{
  "n_layer": 11,
  "d_model": 512,
  "n_head": 4,
  "n_kv_head": 4,
  "head_dim": 128,
  "d_mlp": 2048,
  "vocab_size": 8192,
  "activation": "gelu",
  "norm": "layernorm",
  "norm_place": "pre",
  "norm_eps": 1e-06,
  "positions": "learned",
  "qk_norm": true,
  "attn_scale": 0.0884,
  "bias": "none",
  "tie_embeddings": false,
  "parallel_block": false,
  "init": "normal",
  "init_std_qkv": 0.0224,
  "init_std_o": 0.00477,
  "init_std_up": 0.0224,
  "init_std_down": 0.00477,
  "optimizer": "ademamix",
  "lr": 0.000366,
  "beta1": 0.9,
  "weight_decay": 0.41,
  "lr_head": 0.0106,
  "grad_clip": 0.5,
  "warmup_steps": 577,
  "schedule": "wsd",
  "decay_fraction": 1.0,
  "decay_shape": "linear",
  "final_lr_fraction": 0.1,
  "batch_tokens": 131072,
  "seq_len": 512,
  "doc_mask": true,
  "train_tokens": 734600000,
  "steps": 5605,
  "dataset": "wikipedia_en"
}
MLP neurons of a small language model. Each row is named by its layer, matrix (down: output weights) and neuron, and shows model dimensions 112-303. Each number is 128 + 24 x the weight over its row's rms, rounded and kept within 0 to 255. Numbers have three digits each.
Before each neuron's rows, "fires before" lists the tokens most often just after its 100 highest values on Wikipedia text that the model never trained on.

fires before: "-", "\n", "  ", "|", "0", " 1"
L3.down142:170144109109174190076137143149106133123116143123122137140123120126110134123111146127105143114115184123105107166118130076106106108154124096100093123151148130110135124136161105074077155154123113108107110121151131137138160158142157172127102110132104131113141089154118132125156146107134101171099107130121117101152133150163135137114147135147121143138142143100137112106097098124141144125179131062122179084139132112134164192145115118140129168183152143140120146100109137111106149104153118111113142109082073115124136105184184099100137120145149117115112141172114121122126106138122132125

fires before: " |", "–", "."
L5.down2:145167089122106114106133141134123138131121143122128131107129146091122111135118117136093136118151150133130150165089123120116148126179139101133140126115111112108116148086128141117156128150120162100102107142164147130126139108139112146135114144145090130107141098138130134093131100089129130166133100120122124158162131132125137128159150146157141146126108130103157136128086071146182110149150111167120153103128128097146162115142118092122104102105090151131161115136107139079181124082117135133139133158104106137115133099144123138105144098127161165137115086101108164119132146119116145164

fires before: "\n", "\n\n", "=", ")"
L3.down632:125102140106117139142112143109097098153106157104109131137118113089128184155087191124160139104126113119150139153113109147151054149148128137175149105100103169112121135108128158139136163124114124120159145107114152135121100111136135114120133126103124106121090083129135092113116136112137143133121104173138151117106155118151071084135134151169117141131101141126143114141120128122104118125099125147128143171146132109112088146180140087142164121100121124106116122154107121104123170084141108097143126090121125120141083124094082111139192138107162141105156126105091122132102122102133115141

fires before: "|", "-", "e", "t", "."
L5.down937:117113098100162069118123109093128140119137131120097141183134116124158153083097126155135140110135121105121141135159135151076114112131111122150131135198116099110109172137169155123131165128139134137150095116125142120172173163104168112149122139169142110099144103139123145168118117108110097139107144124186128075141143126142110139171127137108066148131098115088112152168136127124175163098155179077113178144136101112100117123113121106132081126158119136075141127161133116101066168062128153149117127142133133089109112091123100128148147125079168143117127113154077121126129123117137125116

fires before: "-", "\n", ".", "|", "–"
L3.down1966:116150091126139139141156112093119078169116156134143136174132114132120161117109103121181125160108097123121135174132131102090127128155109119039114120143186132167136130127109149105154164134134070097107169132189106087088126115139159130125133149106130165111097161126106093130150132109139143138146094137155144102115109153126113107158141140147140116149102135138157121139165173129120135083136115131157136064143132124080164137154096112129121184111175120162118135086104148120152165153136084138145110129093113096154113117112156122143083115094121155105089113106122090152122106125134174129

fires before: "|", "-", "raph"
L5.down289:110134154133119110176140190143185084173133101146136142136095145146087092115152128141141169144089109116118120148155112124184142151125090117127122118109152153125120147117117159158123147081144149097127126105159097121125143157092106116129142121128136141118106115108141140110137098118145085094118095172140133156140175154179124135102150106130149157156138146132111113132109153107115097122156155165156101131146147136136118098125158183150113122130171110130124147104126144151163105137142103173114124126136117129171107111124137127140142141109135102122093111124109124126148125139110100151

fires before: "|", "-", "–", "\n", " 1"
L3.down1104:160143125145063092131140156153156149139146096103130088120135098147096149124121115089146128129114132138128167148115137109168132128113067135152128088174147129156158119091116128129117148117144117122139131136126134127108092146139091127126157136093130118118131130128098161120131157136140136141117121143089112120169185042119106127087136099200114174168092152122149147110115186095121101052120101173178137092130147128140148156109084122141118159105115136128130162107101122161140166129100093097149134103100106149129076149138162123152134094145126076153147138119139132103152122112134100144

fires before: "\n", "\n\n", "="
L5.down1136:163140103119091142157115152103138144119128121127103139110146124100107166129112128142121151108167095129124144135127109161129115119165129130135151095138095109117126154146156132165127111137109114120151147141111139114150099084094160077101076125090148133160105135134128124141138116149107132131090152107149105181160147177124094129143138132132132135127139142116077135131106140149160108116113118121167112115138109105157130126118093115118125097129139127144107158163129129122185147150104154085116171108109141112166123067095130110115129141111166150119103076095107130133131138124140097145

fires before: "-", "\n\n", " The", ".", " He"
L3.down1869:143135116141151148137134132164104105103137162162120148118109143135145131140135089086117137144102134142162114138126135127161128131161133102099151141103101123156096107098080153133127141118141137135117162114120155089136134126111132118113117092094136125153096094110125149140142109153148115084104133120167099116126133126137148136103138128129144180149153112083152110112139094103132118121119141107138096118151130116129129086152137121100146167124164130115130150129140162133135141080173090128135132095119099096158146146153123128139140103137161138144128138129085104092115098136164164165

fires before: "\n", "  ", " |"
L3.down1779:094148134116116108127130099105125177141103162118145112123101133112127147143055170139153121104116118102137132173103161142087159141149073133123150097115087160110140156094100137140139120107134137143113099107086146133137120111138119111159093123119122100110119108124140123119112164153160092142116111142108108137153118119115101123156166156171142115126124135135135145102166110134120104064122116115163154138162170078157142138156128106153160116104136120129128131147151106108121135114106126082138150096083104152150097119115132105111121127122154110112145130130119103115087154137070102140

fires before: " |", ",", ")", ".", "–", " September"
L3.down1522:121151151088156137133098133078091090112104152135145142173155131161127122112114160138186184124077176124132115159110159152174109141117186153129130137159129105110118141092104175082204095165121149070126115145137116126114161116106124100112100107077143139116160100125148133125135155135108110125120147105091138090084161129143127067115080114169152124108123091164095149170122129155141103124132094134181118115153100165158137166149158100104129116125151132123142141133151136151165130157164141129092141117136116151137116115188139098153116120121112142119119110127132108163124074112180114132

fires before: "-", "|", "Rep"
L5.down471:132127117151146146165074148126140123076139150100132146101128116152116144095128122139131179135104109112122073156142127129169117119140139091129087144097102140146116113141073116132142080165190138130154124124132163166128180116149136103110147111156134137128125179112104178120140098166107188095128100133169158121142135135154159134130144133093138146064119165161107160112103153108143106129125105160119102155090119136089118115119129121133096122160125105147141143134127147116102124109158170126117099104138144100080166146104146121115178130108133119170131161123136123136064139088116126135

fires before: "|", "-"
L3.down1207:125158115112168129131133118160140095145142122118119115155145123107092161108107109128168167162115147134127089150128139151129171116080106146075135105118166134114123101095091109117171151129126058124136161123132127152104112190157127120118116126098133121132100137126126102145143118132136121121119169108135130097124175085167148082132147159068151132123103144118149134120115187123107123095156156097114145130102177124104132121147159119141131161168106148110121143106113142125127146154164088164149154094089118117152123143138127144114129162114127154140126113134132132141110109141169125123

fires before: "-", "=", "|", " ("
L5.down1497:139102119133135131116101170138080114117142105130157113136142120131150111097135115134115124147139151075135108099122132145164158162128124122110100122150156116147095150147155166130153162147188163136119124124098115125134126141123118124105131140139123102107102149114095140159149148098131141134144114153182134139106135131154114124122130139135141125091151088128133157157096129069141148140136137160109134093104126161143142108115164127161125114127161082084164145116129129131127165095140143139091152153137152104137121135136128143133164145149146140203110129092125132113109100115114157107

fires before: " |", " 1", " 0", "–", " 3"
L3.down1466:135151156137120152135114123156121159151160142119116106126166144152143093133109147110124132113099080159119156170103100106116138146168121132139145185100123137146126174123153175109116092121093145091151162126130134138135126140127127099121116130141115126119104095126101120146143151120147117149126149134108143148136109140113092099159139130127143167128120121147122132136121139198124071156111070110114115130084139126071133168120158105139133118169133142095109123163117098137106132180115157083150131095077124144124109078103100117106111092182091134100122129142132114187112108126083130113

fires before: " |", "\n", " Team"
L3.down288:092129161114105112119064084096104142133101157102114128127149152136112133134116167120120141119147154171107140092127164100120124088171156101173126156178178147122103151115152135163104142156146144170120096153130143131143185192158125105118124146110130150128094115128122167100133098157146151103096160146092126132125071072122131120112159115137096097103138106114135119166115096098137132126149141132087123181109140134072116120116119150152130141139129121121086107165141115146106153134130146178125114153154067108090124110081130113141169116117133114139101112115132109138113125160136123111

fires before: "-", "\n", "|", " 1", "  "
L3.down1712:171132126086156143057126104127133109137159117136097127132111128112191147113086118113100152092114140110116125157111107097122138125127110115153136125140144156084097147163129166140118142137160127077049154120150131145099165134152173175131111115116091104115136142131115144083166141109114087139131159154100136139120095128124120116131116124120129148145122136136105143131162135112122125172111137134157117105114130098094161155193104099115123167158129088109118132088139159123172131131138151092135111189102102158165152089145134145154153102134138126088147140158118111166143152100126158145

fires before: ",", " he", ".", " the", " it", " to"
L5.down84:131067141111143120136105153151165134166104162129145073137145128114119119117144135118117155160131119174113177125153129105091123147084177157178122121102098083082089101117139116127094159145096145155145138121150111097163104141107082096133162142106129118152132188134147105181091155149124101151137138124135095142124117092148148122123181116169130145140096099096136106118101080093145120082133139095128134129105137126145122121119148135123142120108163145167109109176118132159088115167153135110131158129099129159113136124102175158124105124147115136159129126132127127123099159129111108109

fires before: "="
L5.down1689:103148165157132148146099120142131129107084138114182095146131142136080106150145144081161172134146122107143131087124118121169148180133144112133114169112142145146134135162146135083122134101133164112100125127101134129159105133107121121118101136102127130125104085123157134161166148098132147103133161120142109165164140132099135087143141108125179136101141111169107120096110075159111131085126104157129111098156124147129099137128149160102128110112127148122136138130132107126150128137118125116093136134144111135133117117072116101148139147166108127152098071108110146138152152136146121124

fires before: "\n", "  ", "=", "\n\n"
L5.down613:123145131115137119120129160120145142157134122130117124119135132166136096135118095122111094147136110141159113105093112146150119146145143137108098151094108142124151128145126151175110116129173162125135127137142128127115140110109136130109159145070147086147116125127130128204124109136185148145106168174147125125171087141099164123118109158125145134132100123146102094153129082115102088128094138147157122093133116155120092158114104159093112094100115153096075125082140101130122128140104136079132120136098115107131142080121100160158094133114098148135124140139159177126125191164147102107

fires before: "|", "-"
L3.down244:183124145132129166131125155138142106100135119094078140129134123140147133108127133158130173120115181077108100138123131137133139109128144117113114110184097129162150163125103139104121132166117128091101110103096125171101135173106156124116106094097159119123095124115118141113143153112076084100130115144131137122111138150126132118185175146153155158108084117115119154138113144109097122096140120147134139135143129094131135096111138113142137133171113093153133158104130132158169153099119146088078122105132158116113131105147151100128136186121132090121148139140095138161118104111164144161

fires before: " |", "\n", "  ", ")"
L3.down661:100133122129124137156155145137182164113104126142146137109117143085153117136091144134172112140098124120142130156115116144073176120102098149111103151159138133136139099111151136121138119089107126120133130131056120107110111116140136104131137116168138112124123115126127130095131136117148152137140119138098118151114141164114070170172129128196120119182109159118146139107145123113127164104094103157124140095141151058173142127152153100153143119151136089158117146108196127132117115110073101140068154131134162137145132108142130081131140161118159135126089099114105110115106128115110108130

fires before: "=", "\n", "\n\n"
L3.down132:126079132098160184131117113158119167075088131124123140123119120137152085159142148167088101061115118143133165112126116109114117139163116124146119112107123126154134152139152138100126098142102111164102124099171144146136159081159140127119120120127116097124152139124144122111158134115155104116137146127124156127122073150074131146167122135094067133104066153176182115186144054152133115132105130117121137142114136134147145133093106129107131151148109135154128095115118128119140131124118131122133121131141162145122141106117126106150132118123141135128121135122139142120129152107073110154

fires before: "\n", "=", "\n\n", "  ", ".", " 1"
L3.down1069:166109140139142150121090098170124134127118125137173130136128148088132112142127123116122106134132124146160123140109111141145083136159105120166163097106144172088110127094111189120153153157131167113132149113127136136138115107107157129151083117132144078129102112116143153105114116134094085111108131155159134141124114142149137080113158126167162109116085103112143145178104111128126133157118151102116118158100144106076107117134094100131143134139173139108116120105092146136105137092146157082146118131127131128137116068135084167153168114149158114131087120117069114180112119115131160143

fires before: "\n", "|", "  ", " |"
L5.down1350:143163115129109167147123169145116121130126130126102141097153131140114162115084096112128112132146077168128103124139130121135138160134115084126141157146124152152104150077124123106135164142102142091157108101137146115108123097120159167154119138100128145123179115120119131111154129110145126123100123071186171139124101120122113127099147176136138119109077117134158112131146106104141139083098148144137113125112124143116136108117104126101103125102161153109124112163116107165111168126106104132167111138083157109110089092134110160126084093136134107132099163112166156136169172144112123128

fires before: "\n", "  "
L3.down665:113160140091145136155144108131132140110149111110146112129112123085115135114103135111154160130097144081135126133118085145080150111134090146143124140141095132116151164138113129078118141142101141099174118118097128108080119130148136084120092100126129112133175123125150140107140135108104134113128097168116139171123183153115066142135107106169134146142107140129132145111141116131140124087144121100119179149112113075142146191173143087154137140164154130107134143152181122149102148139132127110092118165150118160134092106123139060115115160129146151098120091116103077133119177127099124138

fires before: "-", "\n"
L3.down634:135122125124144133053161125102160150157098104134132126151093118122143132156146162138097132035144113121121137146107113102063125137126111139110104138144165076146117137084180141164131132146120125091067109132156117112142126128153158156143166143133080132134143158128144094167164105128148132140135146090129119105100126098096139113165114127099138127173115143128137093117155080134131097174112146132098124118140116065127189160110147121136089135106120130156154141112098115150171119111113147141128136114110162108145135151111157085149107094099125098125156129144091113121112134110117111098

fires before: " |", ":", ";", "."
L3.down530:108145125136136161165162111162097140124155122100157155114155121116090112160112126151116120118083085143118189129079101121130156088125118140152134087128172099081162143128172112133101106129127083128077136113123108101184061134153116167139153141155139143122151142142124122149141109099151108092162181111118129143164154106110144117153099124141056110176159140119177142126143149140141095139089130074095151145123166106117148153131134113107136112142108168124139151149114130140074105151123128161135131123151105171098173168148137151148148101149091161153164118127178106142097103092159110118